Weights of a small transformer language model.
Architecture: RMSNorm before each block, tied embeddings.
Training: a variant of Adam for these matrices, 637M tokens, 4861 steps.
MLP neurons of a small language model. Each row is named by its layer, matrix (gate and up: input weights) and neuron, and shows model dimensions 128-319. Each number is 500 + 50 x the weight over its row's rms, rounded and kept within 0 to 999. Numbers have three digits each. A neuron's up and down rows have the sign that makes its largest values positive.
After each neuron's rows, "fires in" lists the words (lower case) most often at its 100 highest values on Wikipedia text that the model never trained on.

L7.gate812:523474505527518506543512561523459439467466584440435465518498479518514566499421435500535491570514469518465436535372527438557480484552568461532434502443481577460588472486570531588488405584444472524562512544502572556462482560490425499565410469520410436535500532544492441444575430523588519469489589429494495472523472579464435578480486484449436496452516452488481423528519435460480501567503545514511542514525470382473518532523506505486383565442535523442483519504514531587483585588502569533537558529551554563514544483507540405495422516466507563454498517541596355434477392523527532517
L7.up812:501448529498521443589565515548459490460579457554443484454544469459528581499391507449507545495474465479592466641541483520483430552515545452447530419507554441447513484452552502457377497501506419590472493501496426416505509479535555468398509501577494408521501518468454465482482531598462478524552535506497535480448550492496445580543440526449477493461456474504508580464528514523456526464517594447534613591508441547534485546528442551466504514535476483465547397427477526464540499592506451384486574510531590452457544502490443459427475506612579545512412527549558338552474485593508498521
fires in: "of", "des", "between"

L7.gate205:533586515408470412541490373485461458535534560438443500572458471498514465492513545510515486574411534517450525438462457454555529544522529485387475515544538516430589530446541486529439474532507456429492538551481497527483584438500513501519463496440521517423513594570480621413496468447551489557499491536560487451459556563506501497545443561575465550454495494532419475513453512417486465465501521534493517508546468504523484537337511596534523469576484409515522462456510418463482474586438464473614425551607497449519536516499472543541496504465543466554484556516599562556582459590511511547
L7.up205:541562438545515501539446563524480466496600560495433551458463466442500508544479397412413414428535504498578534535504436460596489439531618499389551512543540503497575537555484579526550446515458459495528541493489505534341514532506515498545487463570590557473450541508538530517495574520468447458572536506475460470480452531427516370526561548553517487493495548464484488461376492490428523518440428460554428509518448445526517447526469558451455557482546544505497452604512424474488421477443415469404514478514550469541404455453511525511507475492521612513533593434495513454558406509519435542
fires in: "as"

L5.gate699:545461557530440536613429459415548549443458437486407549533561448524464489482478475465533412602436496496367423506445446503493539477492478451447511484505434457538525494490547451548566517495515449428513531578488488487437435474505534451489422462528417472640549493566530473463381470545528587442435534466580578618478451468494445539500467520515548472407541588488487540394537530513507574513480457547495434420532518531473522589449589531569426498440567543463574593482509496544519448403458493498511439525524501521518479481444581505571504543482510523532450468411417525538446413528462520485
L5.up699:474517511508524467512539527519570473441540485573460538426528545477587533539513543562392475505519462418455423433515489516548451542478458537512515529540569443609416445597482378461490501543533575440408443514452508487426567463473432464500515541456545459434520405475521558524598463436469419525634678555488450455619598605492573482528510443499427554449441514562462504455499521558395536493462475452507522545488515515367577540562464539457552453422519529478455466505464433502523433500502482496469490447482458563499591536489522474497455437542560542474474483446531427553448558560544487418
fires in: "for", "of", "such", "after", "in", "throughout"

L7.gate304:502529537472553475540476498401558465490603501483521487532481558556434461474509450506407404510508435561528538448539551527419615586497526499557533549473539435457517456488443517447592501511489449444461544530528522399488471587498458467536573620527499428437549524576462464556474556524431537472560497492523344503459519422562512507558440529529497576470499476455365412505485479543455479561432449427512547539483458493514508572503497546447570508563535495542441497515642542489449547569494408468521462505506550584494464486460451358472402554433509606412454507447489449455505441449484508501
L7.up304:417480480506484531528520506543434564456501450569565475448525464539494498455504437478521515476451535485442492613490531521441479559454488564526519556460483485452492530531465449444539497436442552523431529508442505518472607570552502496465540551565465418528600448437510455551465457651521476509482529564562456446548489425547417523481523460560509616484470495511373500511505483615488508433521493538545499482547457432467479502535546448452543537575484548486445535511395444464523499504511392589449444461599505577429481502478507509488459402570540542552476500526447457547533583515597488425
fires in: "an"

L5.gate343:527530416513504477656487465474584489607507560503530419476460497534524416501456549533489495575580482466441461473494546447536478580449482504406536559459381562467538472575553472559463484538430478495469516487480449500514556445521513477502557382506600571420551562508545424453490505466503502444554480551481498548505464568573463494515493446524537517389497574511497542549600482419493528438607586485481482519522467495430565565445455569480474555483542502483533538466584418577521498537488519505485401511472548486576588496474561486519536526403505441467610470571434416569586445535474535503
L5.up343:477590490488458461487394509494499536507479480491434466420531493528517436496561512542478494531456471453516430513502492518579504498523572415502483506426594496543573549567514441510486413596484522414491504550517532458430475470426454489485508489562471570430518414498529442501432554431516538496559557585388505505562536550510506451531469574512433451399525548540483402471503517449507514387439454535565493484448478480477598443476502520481459573500562529487467481574489488498515536432525466480407510587477531494552496443464626485546379458455575596464493482545500396494504480551391465507
fires in: "for", "way", "before", "california"

L10.gate209:446481516510491515454514517510528567537597543449564488451462504452478511528540484499482527512438491527484489562530489492520483618463505549539519582477471609504505468589563525464499501539533543508499559453529590480469516504469461448533545541458419566420557473554534519495515462664492544474459543561506388531453433515465401543441660451623484420555581519475445496487475504578509611562442488409560538502444504502509514466437538526551496507538558443441506515468470559617429504425486497484430612463525561562529541454533480479465552490422485469555503373459481550573549521461523401611
L10.up209:549445484458465565549478548559575556514413570498536546472494521556550513496579495469433627515429457420499519485539443486508442554534433535490517519574467474469564487502586441533539426546500502481552429586490429435464510513513450433532553552422394495419401563464565439476447486449594533440516488440488515590480435428469517574510517502568506504470539514443466527528464513500405495429495502574480455521515512569466541562471471613484479512581493448534527446473601611533405422515501496521455479465549539529532588474480458480623392605497562484518401424472597533489526570561397436546
fires in: "by", "in", "wife"

L6.gate92:576558509494513435522445528508520491537479493428522514497512476304510553461427552415507507544443494459569431531525513519548457447482443487566454470534452545552512491459462412429623489496393534507507491489488417473431514480447436451517528473505420542470477551452567493502542602394526553475496460454435551562502511482444525562543548488526543553580517421409496565503543448541515535450587519539415530465410540445449404459405420497473458524448479488537545502457472541466431564509474426477473514494516367484413482554525444579455482561461570519561521437477509544550439456420499482487
L6.up92:463579516430547532616494536517547569437496593475507501433492577572472474489562648471554529545497400471492478539519513477516499503578593563537569478473461572495481617428518440531467409499506603511488610479495507478464470469526491520511463481522503411382563468519476468577539501405524456470494460453458527522357530519454535442553455508583469534453563465477498466483432529532495466516511550572483506525537463489518538439408446511411474538513531510459574587516546575532430503425480609491439469554503489520486490493502455480510555466460513450495482471514359435567556495430459558422
fires in: "took", "take", "could", "taking", "takes"

L18.gate254:572494498507421530512543455515522556473592490444437535491558521431536527530514511518490490430530420549514505436556432563534574474423462551414441563490544467560553479539472448485502581467522484471495541589427577510523529510472533544513494577596558546563548533520424465531399488496465614496533562572504448511482513497591420519500537571500516472477547417434462505496502526540472524365475429514497548462436567483520471487551597451461449569584491554408512507417427472516502441484506529481511560465522539446447474492508482588457459588629574487521455570432502529534533452534486418591
L18.up254:536591533451389497463454531520455563507562531528500556523569474523532425470468390574452517419513575534527518527506516435497482605493523518495373450497408464489498464520414610410472519579569464471601523586552507467522497539514547632563502508417518584550469498503497565477492551574574424577518501445520510495408453557518510609455475566512504526502479590455474456397496523543410481549485481452464425526464506451425400584563473459534463517447498526596514477517474499461477566523512533529460511428549547437471516512510522518498441549601459471466487488514522599502495471559498469496
fires in: "an"

L12.gate541:479533542509494512497549469485476468484451460567459480506560541539484561455568495469411432543495463430483466628504498465523510487494544406506519562501499418497547513513556527546512508506455559452468485423460537463449504472529507473448496487433421439436484657559472487470551437510555516551470461433587454400469333511570511457492423582519523446458490475442428524531578494385449465494434397517488440524428426460490504486457548516538451492521474530538457453443399467457432558461533505451500505440510559597555558574464507519500512525426452488616540482565570562481497502478507561471
L12.up541:373438529597554513485520432492476475534528466437513544457416400499466500590499517410448475551563513470561563523533525510449551490450525503510506555505472550462493476490557568468527411566465515521539521550472515586488538483576536488499400491431572450503510561509475396489571492464492597512483539581350424477516464581509578536449470546453507519491507457468529553526582468527428507448486497564447441519450481479559463550486594559448534498505603474528477538534536515511520449494548466567491512524573481383529540499450515539562474511556576529510464501503501463552456358494482418564
fires in: "in", "as", "of", "out", "into"

L5.gate623:473543454545531566561454573503473514520523519511504580500593444438459462504432556546565575520396468523509537496491520593544455487520443474465444514506535581411526493498425440511492465481482519505519548479525525387506523476477553507625487520560437480458524557553494482633426584464493637523544492462364466500492491481488448439532563463564508533501490611563412512524521460599505453494478578529569536526493493447403477455503473535540471413444434476563517636550501413577574471519492472513503536496452487447542531558517531524453518608504505480485504441456506598507494489500476461452
L5.up623:402529527506463445580461520487454395506485549474553547453528594523556467573519499495536475411485453538493461423437484552542561460479530485456435511555523480568418481480360544550484523478571518533465439514413530422503470429533434453508471496561557430539441443394509495579510429441482531462488423542499501494422500425476377490404577511486536504467395520533512457599588447455476467469462554465481521432638418463492505549421476439483573533533431478537450571506570391502549589486511525568351558446573448454506499494500432443508500510415456539458511503489472575541513438475512535486
fires in: "a", "has"

L8.gate719:578527512481482458461385542504582515422448485533582555444539561606513501417591519526483512559477439506528450545494494464513606599495483430380522499570430417584476590566551465472515516436486551489526507535580437462473377547525447496552439452502486406458425563539539509556487426499479443571451529512501450582447533498435533510413462491555493493513500478464388426559461438457504500464490576486436481526592538460519543480521476492513496438453414508562498540489603540523513538573464532447599503409630432471458434448471621631533424436503485496526495484498473416527452476516440459417
L8.up719:620543522410522459483532463567593476480419450502527646508509436538436511560535588518461462443436442462533490548514510500518430453569543464600470544439492487414460594520488453603554494433539545578521498494538523447449405539573525573470508565473467419447514585452514521487431502489427528497583434519558446552486505513521424430584472552506514606538479504459496487518396490524549522531524474562492457461504539414530559539457441513378580555570533466509471522542487465547462477465521468467506536410530563481564473558465463459502512478398452465458526472572542496498498460482471476428
fires in: "take", "took", "taking", "takes", "move", "turn"

L18.gate590:542415468505512502523507474423489529482477483506415463479532502558516515559417541535463436500452496523553533550543514427551536475452523505456551589517497403539488491434573479550439491525502574489532525491466460530505507524444553410539424450476593546519504579504593529548511533527473533489420552430492419548559556543497431482412567501605499429536512539365532517511524497450552523497476555472533525578549513422613530494454485442542422495473477574396574475379521536472481456476455515445503477509486418496530553538545487395505499576411500409429469508425591475562406434482436520457
L18.up590:424431503534558541554533476424528510534532470541462542420487536530489526479524552486476408576511573540464496566515519528506499551550542440470542574449515531486536483599518491473458460455470463573536518595490509474524485483432423594535479431483407506402520501501475392453493515519435497481576439432485538422516431547560525401476479553584443444423541553579586456545535519485462489549440371505430470568474594509465591493526527438482465494503455476558514505492454420519494542540422418511428551510604448511603585490453485490534515525508540455513530479459594429445523539466375546465
fires in: "in", "on", "20"

L17.gate355:492514414562524567588452451533470489578478522460443527434466429441575522475470598442430512537462569403405457425541424525533535520524544514459604467497486550451457473434484485518533533551495614489479462503464435426420528422468526495451460440545570516438496453577507539446503539549424538517458511514500536536412429496471441480528498587442394548438452513566474502505462459467397445470455477416473560477474476512532578504500483419435528561577520524531491507407455475431547421578522414602427432546555476507516429491489491518478423433485511504424543341463535580462449496506516519414
L17.up355:560421474516440436509488489434513498481555592422482546481542493428510491353538530566534469550473513627537549540538599585464492545582498442495493521490475492547541460513542571638474515496452509493482489457530468529449476510403465620524454357459452468560580472476493518428416380533517592443410498511488511482506459545443513575513560545577493434507418496547494448442457554508502408451429474498522503506521601531496557468459526485397484564468424647503487535454583434505514512524479522443494505539569484472532486499473532537473486494464473472574483515442425534577501483481508522499
fires in: "had", "made", "has", "make", "making", "held"

L7.gate122:454535591591531596542565504462522541491579513390457529492490525572470479462457494442593456545455512489421454503611511515544532474590557511511437542500524409538481451498504534463558478434490511428457537514543467456486625435543449515442520469563478563469459422568544508473456461510480567495445454481465534480501584596474521434480461432492522455405575582572565553514481533433476450468496464454543452617468445461476530493494484369546438482525544501495558449450452439470490475512509529505471562463520441559476478473616550482557429434562516542524535407455382517462539452559519568549
L7.up122:508513475479544372476439455446642520554484558466532484465502451545482496542558432479453437570387502565497541505611473537510535605488536536473488556502467414488490415449522556524505488538464598544467415501444470506481519483405587521515503586495371448484513587551454436449522508448611405504424524514399430533509520495444584422479522462490521446524459520501469425444473557574496504512478499557539447448525466566467487566522435528470492482426554512527479517424575431431471483489473600455586489551524551574468474541465520479589478543527572519454509476456563436562443410447538532455
fires in: "to", "of", "in", "into"

L6.gate499:496498466522545440534481512385465531499576567492507406514616569490532435517578414463496475478508516482522553587454571463481474487483348432447469554482503527485497489484521500509537481509544515457412488583438493499489513521491530520483517464487606557484542464581608466399566558490422488556641581420414540489439420498481493469480590501483512470515527537530495503478494477560452437431509474568410560528437539518475466568504499518501565528442435550588486485473428462582544530509465517504507530527532572464470503451409530510467562513447530498576455441507467425453532578494514432443
L6.up499:499524507549553502512421460472527464512517569483513548467581412460529465527413549545472504461606409559426436435394475503521528517507429479533410483478541586561498532466579528500579453514523477415466488451412557524448501521460510464475422535399581509506473594445524498553505511417448442547537524523503404433552463547539431472413493593545549459483525531488544458409500469572434539513452458418501544456564512460562605508508477499454496524505419479586452520543467577461533518541549466452435484635507426437544434479533427549428556565472496486459483587528496491556507429547531410503
fires in: "some", "many", "of", "sometime"

L13.gate124:488450483482480550546470486599553562596444472553491425592471484448535510493559513532485413441534521502442500491447459579517543531554483496510465571539597487501564460563471489436598592465513501468605467548525437501531488625436454471494490517528480481488463448581377503524618483538439603519542574499574479455489559508452428421514478540487480485593525494508484488518455531466429552529488485511483396534515572537481626502556487395445570455395556470445414430507540404492575447526440436484566440472530571506574475535400550521509531500443483517456402572515515485501450443527503512456
L13.up124:537421438478468546531472420565427515527528472474468555472547441471430480453551560517475423478496568484521383481585475530495613503398578523399510544488502481500513447492550475453573526439381395417496478527434523545505498468497548479527449459600509479517518494588546528525468451557483524571538464508576398459444566509432508442469500513548434463517536485551491465440471439423473538462518460583544468514443518630405582505521390495525494558464489580447434535558548482530509440598494489485540592441533542548405478514503513475455448455483562566536485562529488503501421475550538587481
fires in: "cup", "game", "final", "league", "round", "series"

L6.gate305:475549433509519485503503510467445472448561422471582389521446517598530567447595440362466436479507505605546452523543484489507474451514488429451555566573569428477610563554479600516474383597503442527448513476473537472442527473405378539552477558579493501517485549450438561579521480513457491486610461520471522571497481454434533546480465548421427592551440475453473510462539454562599454451499474507463451484504546447442463510419560579509595568532528451516452452570401477458522474511526491559445397507510505548536455514544529537517483534452591547545581514539360428534492525530551481575
L6.up305:509472563451522522416430515551467512464550523528420412406469596499515517529522520511506496502491498531529421464520458546526541585507468535445561570555497422466540423523554526531514536490484542415474392492418459412507517429469424492417450451553461511483524462443469629559517462504483503581548407511494465524516507507477356478468545553505516472419460532518515540474515529494382410396488477591549604483530467520515665525555416383642461566556485461449506548473511544506530488395455518533458478508447547507507477491437537545397387515521527501505527481447556482410515519455358555602
fires in: "an"

L18.gate512:562559503520519523492486550460479426539496584438463482626568540517605400414375444540595449515534479491447490497493504495536466496475520495432531379477485549478588544466448442477531523499494396510495474562592573477426479446488575462592465608568466540505563498470503548599489552522577508491536614490482427399534432575632432547488403438499508572516475498485471591561413527541490473465534481423527494452486544435536562569546536504497542583569501465462482501419542483508484469512592474447480563513578528463500521414559538593418459560437445406556467549456466559566444470541365529476
L18.up512:438526535530474519552476552588483531514500563545549611534476500532537446418535534573496545500556510497508548527469495473537506531523460389480495498403546504616474524425520555503463567452521459504547500569468570516501528489511493501542442515514451479573543531441652513507569443567538528495495526505538545495495460553513465480409519542428624481510496470588520521378479526460477507504561496566529429439524451542547600506473568466468568479515495465460454520474497443558466435571571495455381513457643488491438450533455545534474493507489498521457451598463560557522508615516526530506
fires in: "as", "a", "has"

L7.gate800:454480493494694517487464542471457486491607439560485521475525667501581485370381527495475508485459525470472451540554470452501512525469517485571468464386498454494489478416511438503516458501442490546451554439504538526552527537595573554523497451494457449362478566502445517465580423414482416530453470561588448539515496511512464486566436531596590488450491501501451493513491498530443523503510617503466501527482517464438488471471476455491477505477552496479551454423443479512476419507551493477474481553481486504409496494509567469515523411497426480488436428444550442452520495522474559489
L7.up800:518445517555493400467401512512468410541458546470602449604525465496603564502524571477495420534552485471512539513510450484575441501458540381498540458504469469518527442507506457548450495522565545410449493488476571506375528594413522589503458520541586478452532547410407551487474458538477520418529509529550505441481513593429399487527473614417430507459499463452505437562560428524409573510528503446489545478464462566469447610405495463502484499473508472480470442504545530524509467462425459515545501523539461544518561537526446424543541463404464513476584486487473492504465603400477504585
fires in: "of", "after", "without", "began", "plot", "while"

L18.gate566:500543438419563486512505598589538501515533557471400468507601475479483523480448585496478494561542507420447446488480579439529536531481444588514512422456518459419551485442497510351433582502467460452514424494604457495500425512503672584545447547467512523501460588543482486507459485556495523510557531515459469519452485587554465480370503455475477444572462488478482620505430400493473504507468407513378509511532512476447497529495582443504423425491484510477448544571455505542473490502550550475464516468502476517514561408493542515499538510491465522504473502437589488519462534429487455572
L18.up566:480592539480497456558452508542600470526473536435539473491491462598540437485536506557543558475437470470570431463582528558473487523526411477653469579522553489485518474434408529465504553508547497481524498387566456471469537591645489563433458482553441465464531553482519489568524605467434526514452507416497535457437489520522591467545465462555477594431447598529520480473557437576374428512503478550480489570466570546536521463442608443475476533512418495564515500614487443526503509511484503443471457465561539423478477444570580528564493568511520556515546564564485497527454521508428564463
fires in: "has", "have", "had"

L4.gate289:407501474551465449542507594500533496559553507528449470557454510532465510482484536539451407440487472522480458460537519452454477556469480440523509535424505439529489518609572495428617507479555539465474523465501527406490493522513489505481500531509487582551580556560455413531427510475510516501515454546486482567468535532470542476542497565417517466486475452548382451513507414494465511453466546520522433485435435449444453549624509421564534497463551575487442479439520476567507472413479561573489407465599413480582463542471522472447485468472532618522513457448484521605413447481466419451
L4.up289:543500509513554517501492496472477530478510632530548594483536466547466520438569563538387530501486534502478509575436490497526485553439458624470492509521486537523495479546436536514493519596397501592558577631452442510534497400514587557475521521542517473547486527443434574467501521490506527462458517398461477625600441497649478529479439476548545518517491451531431494495461479524402426445512464567445556558527427490454500450484522508415512474526456518497464473529531421510506453416582486473356468413590497543526402513538569469519516484507535454454445520444453541451565442550552580404
fires in: "an"

L8.gate358:505510504521618562466461526491490538605385513438418545525470501436551502450485531479447511459503446528513463506483424567497474460543629458512502426483563503494510530464492463498576558520586510444471548506471473462519490554476523536433480553517491540410491530545450465497501523558529533478585618444506538472412532401547490554522444576530500553460547415508434495514486591458561458505426518504486455491427444516473499401444531453502577503529473435436546572451487555539405407554496519589514569521503572547589495442430511394554419522550490425449539476492584551515521426539458513475
L8.up358:494467438451576544468468471533547505445527576483495474540494573531528598491523460528602577551521512555460533453493536520460442550562580529389554483511482524436561491535570453618487496577465449458483514522470421529489412384459452528516515550508508483492617550457453519599549453384455595477510617492521494569513592486461545468489599467423475473544494469492481568479428568515577530510545579373596517450414546468468533501461452539564530569500553489361485492543486497510487558511461542501578526519513509460552484472501545505511424494482491493543500522492601447477462478588475458529
fires in: "of", "in", "6", "7", "at"

L5.gate386:517527515476583471559497485510547483499477603488506449517512484495478439387459535484542453457458535498496509479441484570599403573445490441481517465503436396492476429458535484470553514586531494422518495456501468460470458423481499524581474638545551495507529490463467650527515377585475517589495483537483445470421558474501505560500511537446434460516571547504470515576461477492492496491540601434521552512531534509418609506552516496493526467556533562410447536460467477526540540465504552532554496394573489448477453409476472485496601450454516409502477546441492399573492503518530500492
L5.up386:478534412434556473599493448503530452536534514477462487636502617626434472492512537492445461499502548497468491533473537547479521487467470342507438456446393503528522472531480518418463481433486469501441465512514480457501484473532470556570618460435434444433587551540513508551577536424489508421530550540425452387543488476410513499590548478449550437451484539474430395499497570435550505453528619480418495578599538510446489475524539434481472461561450479494480560392487491537408495412453557516486475493553450548485512528545511544448478513521511515492497501462521550487517454495522565397
fires in: "most", "a", "highest", "largest", "three", "main"

L18.gate831:513479543534501518497465477489403489438438559414463558479537469650461522557602553446427509500478572501453491484422460481597531452461491465453547477582529470494449534506537406518498453452564516385461620504544468552522426515491414520513589516486500493437568518489426509507469536529409465465419450505488487466557458545513575441555345453498506472510490504547569543524443554503514447540460406529536467439465468505488475510483431498519472449485441470505425406497479457519583519507524475509590498433562489460593533491511574656581460518361442560472491480500576461502557547474485473479
L18.up831:504552534520503410434539690470529551536520535499449427547585463479519509434510543481607488498576542494538436447473532472460446515453492530535478419477589490555506526535433601476469537444495442631476581470471517542563507390433525553495510408392479506501496515526514496525591608522417556606593475511451502411543461470535533557442508523504575500455491514494465512570504603561432437477478480486495473461510418520458480503461509496635462539442500486488516439499459412539523473462456551510414452468451465604495501503513518515546572475478527472548418519476434439473494568537523444625
fires in: "and", "a", "so", "but"

L4.gate314:541549596509560459484506512494442532487544455518502530518538502548499493472417499493540513542485470544444458571493496537545522508555595513453503495549416465549584455492549527499449539543577439394367520566485486448563480561541538522517427463437480546479533490586526452506479524431449499551509488498490501490501492583595430543559583484469488382521494519450546509578432540535460490462441505521420493507391509439531404538506478579510451541427534541475566480447500482584391589508477478556474459570578549533501579504480522444419425493473474496540451456421473572592481578581396436469
L4.up314:452548516530570507466461512523487479462531472465411543445511515444519593473498523395519490525448538524441507514404491572562446443491419499527432437522533519463531387388543500455495440448523530479495446480459499447554574542512561503458516417498552493561494553488474530497447530510469549508472416421506422490567453562501502485509544445436510472510523545362428460481467607513500399521440515483448579506438442460298448536499523565530498539525550553518380550481553498467482467542421492481486475497539503459459550469590447527509426505537568500491475492384489485537534593622532443442
fires in: "many", "these", "some", "sports", "and"

L8.gate556:426539568506477494559414515508444594484518484504493516539476564509458451459475446519625503458514510524427493466441458426504458402496564502543470439394505533534537547457523586423557464501471479438510544561541628440393524530485506549431509489417577444543472439579481520431484517558445464453548526533589487433517455546488577479452472580497485547452469481614531496562496514572430558523475496553500564467464451575518589485558508561563512476432437495577563496536454480499503547574461548525509501440495496484448496519483501502534408564539551514481463416440566484477476518579500456462
L8.up556:443481446451500521518523564539483511560512447491524505374532441403544550524363600480421517537533475448528604505498504465531499527492418506482423512436483526435546546488564469540489350555593519483529517457498498512534517561428513591476465544564468506541454561459461546466509472475422441528446562560396512496484574410477465559525464546461383516500498511461460610454545495515390476436462469556518529562549480464570406594461504485529561519511421537485569492463488503508544456589390510512487412437529497490459559490538502478528477483476466539502455499506546550507496507525493549512
fires in: "of", "part", "we", "there"

L17.gate161:426566535501510502517562456508457480608577512508503491441557538539539516591507439534473502525491443465513474542505436462617442478475475440483520486405552599520516624454449541490443449516538501465423527469519546562519474496536516459607476501424494468433531505535429516551492500464440502498556462461482499545474583540536449540485500543578518501485449593484500480602591450529536519488460412576450440525369480380478509513446518490526576499578454484572445429507465511470595450492499511597495514478530550428505517472442436476476520448491515545545500438524433343534457508412403599554
L17.up161:505518477396479549475589433473458421501510502473432501422561549446510429515468492520475551537445567525453511421476477517518499522524437520500535401491526470553516504400451578449563495525555567503545505513570478617525490497511415435573548481512563593516419525636441484453511543486541455401520572503527440542587513488542545496492467474541534513363474493447484472525442447446515587444513487482525541457508483506427473546497558558457492509553503489451526476422446558509517568553471613544505554509486609409526597497512514613459502584437462468487404508516510461452481407490506545491
fires in: "can", "would", "and", "will"

L17.gate354:528564505459466466518505445454487508533508582539445544460475517426538490566590516431553486516500497340531669565543545467495545594576547426548540414474516469503524609588605575568545525505497555458553497540481524386384556465485439440466478542438468531531551502552519481460491485480493529483407439544509502566415525468518493463496589535473558522464428469542452606523454545426523529428545597558491496461396654504560625494509480423463492512507558471505465460430547386521536472473475455501446611512483510535455527510546467541460572463489491443464380485536494501412479484496459509558
L17.up354:506494417431531537517522461552585552504578451417450514570553464484532468506492394466372524498466641475466507505560516532514530539471441535468627504413560507558531548465479523541435466510527578455494462483613484549432528446496525480466590549407519495426434502506455509327460476484519597485425524434415477470483502487488492536455480544509400484485486502527361515443486495503491509500517421431453476536542472470434519496528390522473465515450636445437569483453515530526477506483532477503492459572530565441417495459531478550337502510528461427444600462478535536477494392534440519514
fires in: "made", "gave", "told", "part", "make", "makes"

L5.gate738:472537542528524516542482417512588546466566530389457520540624547489498506368579470471461523543509575563548507538439416447454465505590524395544497480453467628553521489527505472540593491517499480520528584462477488459442596525447601468495464522463542528488527565543460430473486537580459440399523420449522600471492503483403429496512427563520484534460534426495432480471552450503504537526480455425482514513474487532525537528536507568568473453392575457407474558552524548534477554538537491498602523528528555492424598447522519538487503556472466528532552529507446436503431395501524443519
L5.up738:514586520462549462569483470413501476491442522468471509565499484487628445557553516486532450616604471561560461437529487494513554567459455566498473510462427466567528421554545491392554547570523459400518497411555554495503503453506477477565504559548606552448540456524454497478507525508478536494561479471436510420498550501520509479492548526480501468513616484454448443527481594434476484486594505475456433454462469463518470476477427451462576543385617559570519512472511530479500508503461493501520469561559536467489579498478488496519496438513528416460482572557474475502465510589502505522
fires in: "of", "in", "railway", "line"

L12.gate704:524438572514392535456468482491479506495480548499536502398478518428557440553500472496471503442550406393539444551505593486499458571504416411430390464467516460518500529603498470569451518615456452477506517464456496522441594490510416504532492494496548466489504386539476483477472512509402545528425449452519453590503571522528463475432490484584498488452473590460543498501478505496487534441590617552541556535542525500513484630445544438630446499538537454441557427445453434458451520584541463457462450472388537478515550455525573486453416531599445445511515465490585537460524568503438590538
L12.up704:513360528581478491430461512539470607496491510517475403500494541582589441484367508529593503556560529548577539441570493441502519450446533476504562511477510601493559485498549527462538449410533568515529513513567489536493403542528498502436455581480532479583537518621454502446476549527534476472497446460534523467525439528512423478543581465493497519524461423548553431418470455548532510505469443514524537536529508514557491493398444460443473458445507516491523471453472518556539484427485586486519483588492544423497522545522434460504459601582500466478522518506463537515481451465512518555
fires in: "about", "on", "pole"

L9.gate150:544540580499556542546473398476452486553560475490547458428547593465452502625452474501510479470513439538484488451536487483478550431428515487474414502504469408490564395453518470478530515513582500536577449549430479457574519538438491488486460505466529553575565573551455527437537547535494522502542486571540504467456514452461455544517474443502530499463548445483482567504444483536535492557517532580519453544510565526325551522490582459444505393544517515551417439459482442455519438459417447522495583473473597524502518537566438500446471467520497608509498519426581551512416474525516567467
L9.up150:511468454468490533497468506509498468488527551478563504569520504474491487507507461584487560497498545540519490458587525559431530619459489525568566499513539504475540490561482520506465357430461428491500474478513458546538559490562454559606598438513546491603446463540437415597482424478512436512489484496500478579508497520450545560535512394559500582499479509415472458500472524431425463558451447467607532475428495505450541504486517466561480420534553450534568530344530571498426458472491533575525599496502440407509442559513506578615569456492483501537483505538408502520500457518552522464
fires in: "league", "cup", "round", "division", "championships"

L17.gate80:519498432424592559534514461458484510550505470441588489461512529476526521503465435510491522393471491447513490437496502507440517469463468460542460528561525459603489494486511450483570512445517616403427505492487521530458462566465446477520441443518482534564554487489524505403485570507486529536544519463510482445419591598557458555553497521551492524485500517442526528494482418507560577429515555487439404436423490530427576556480480544501524435461451458406476431418564514503386359514490481619579490594496490549572551558540592511546465509402420481515532449418551467514499472555518518439
L17.up80:582532490462443504422525569463410498531477479507498514404484486490461479428578473505505568520493503473545427479404398560509512417435453412598416481557547407596507498487538508446512456495618526515532561562476562525577551530507414575469578496427554491502594465472501481442427547515588495551553532519497447514488487491600410569515389484512485559575440480448512620478496583460561509419579387547513553433443424409530499491590550496449473514508517554441499415494590502541556467395517527523501479536534514543600591482475577509559462455574540498522518452508456482509514490563584510500
fires in: "and"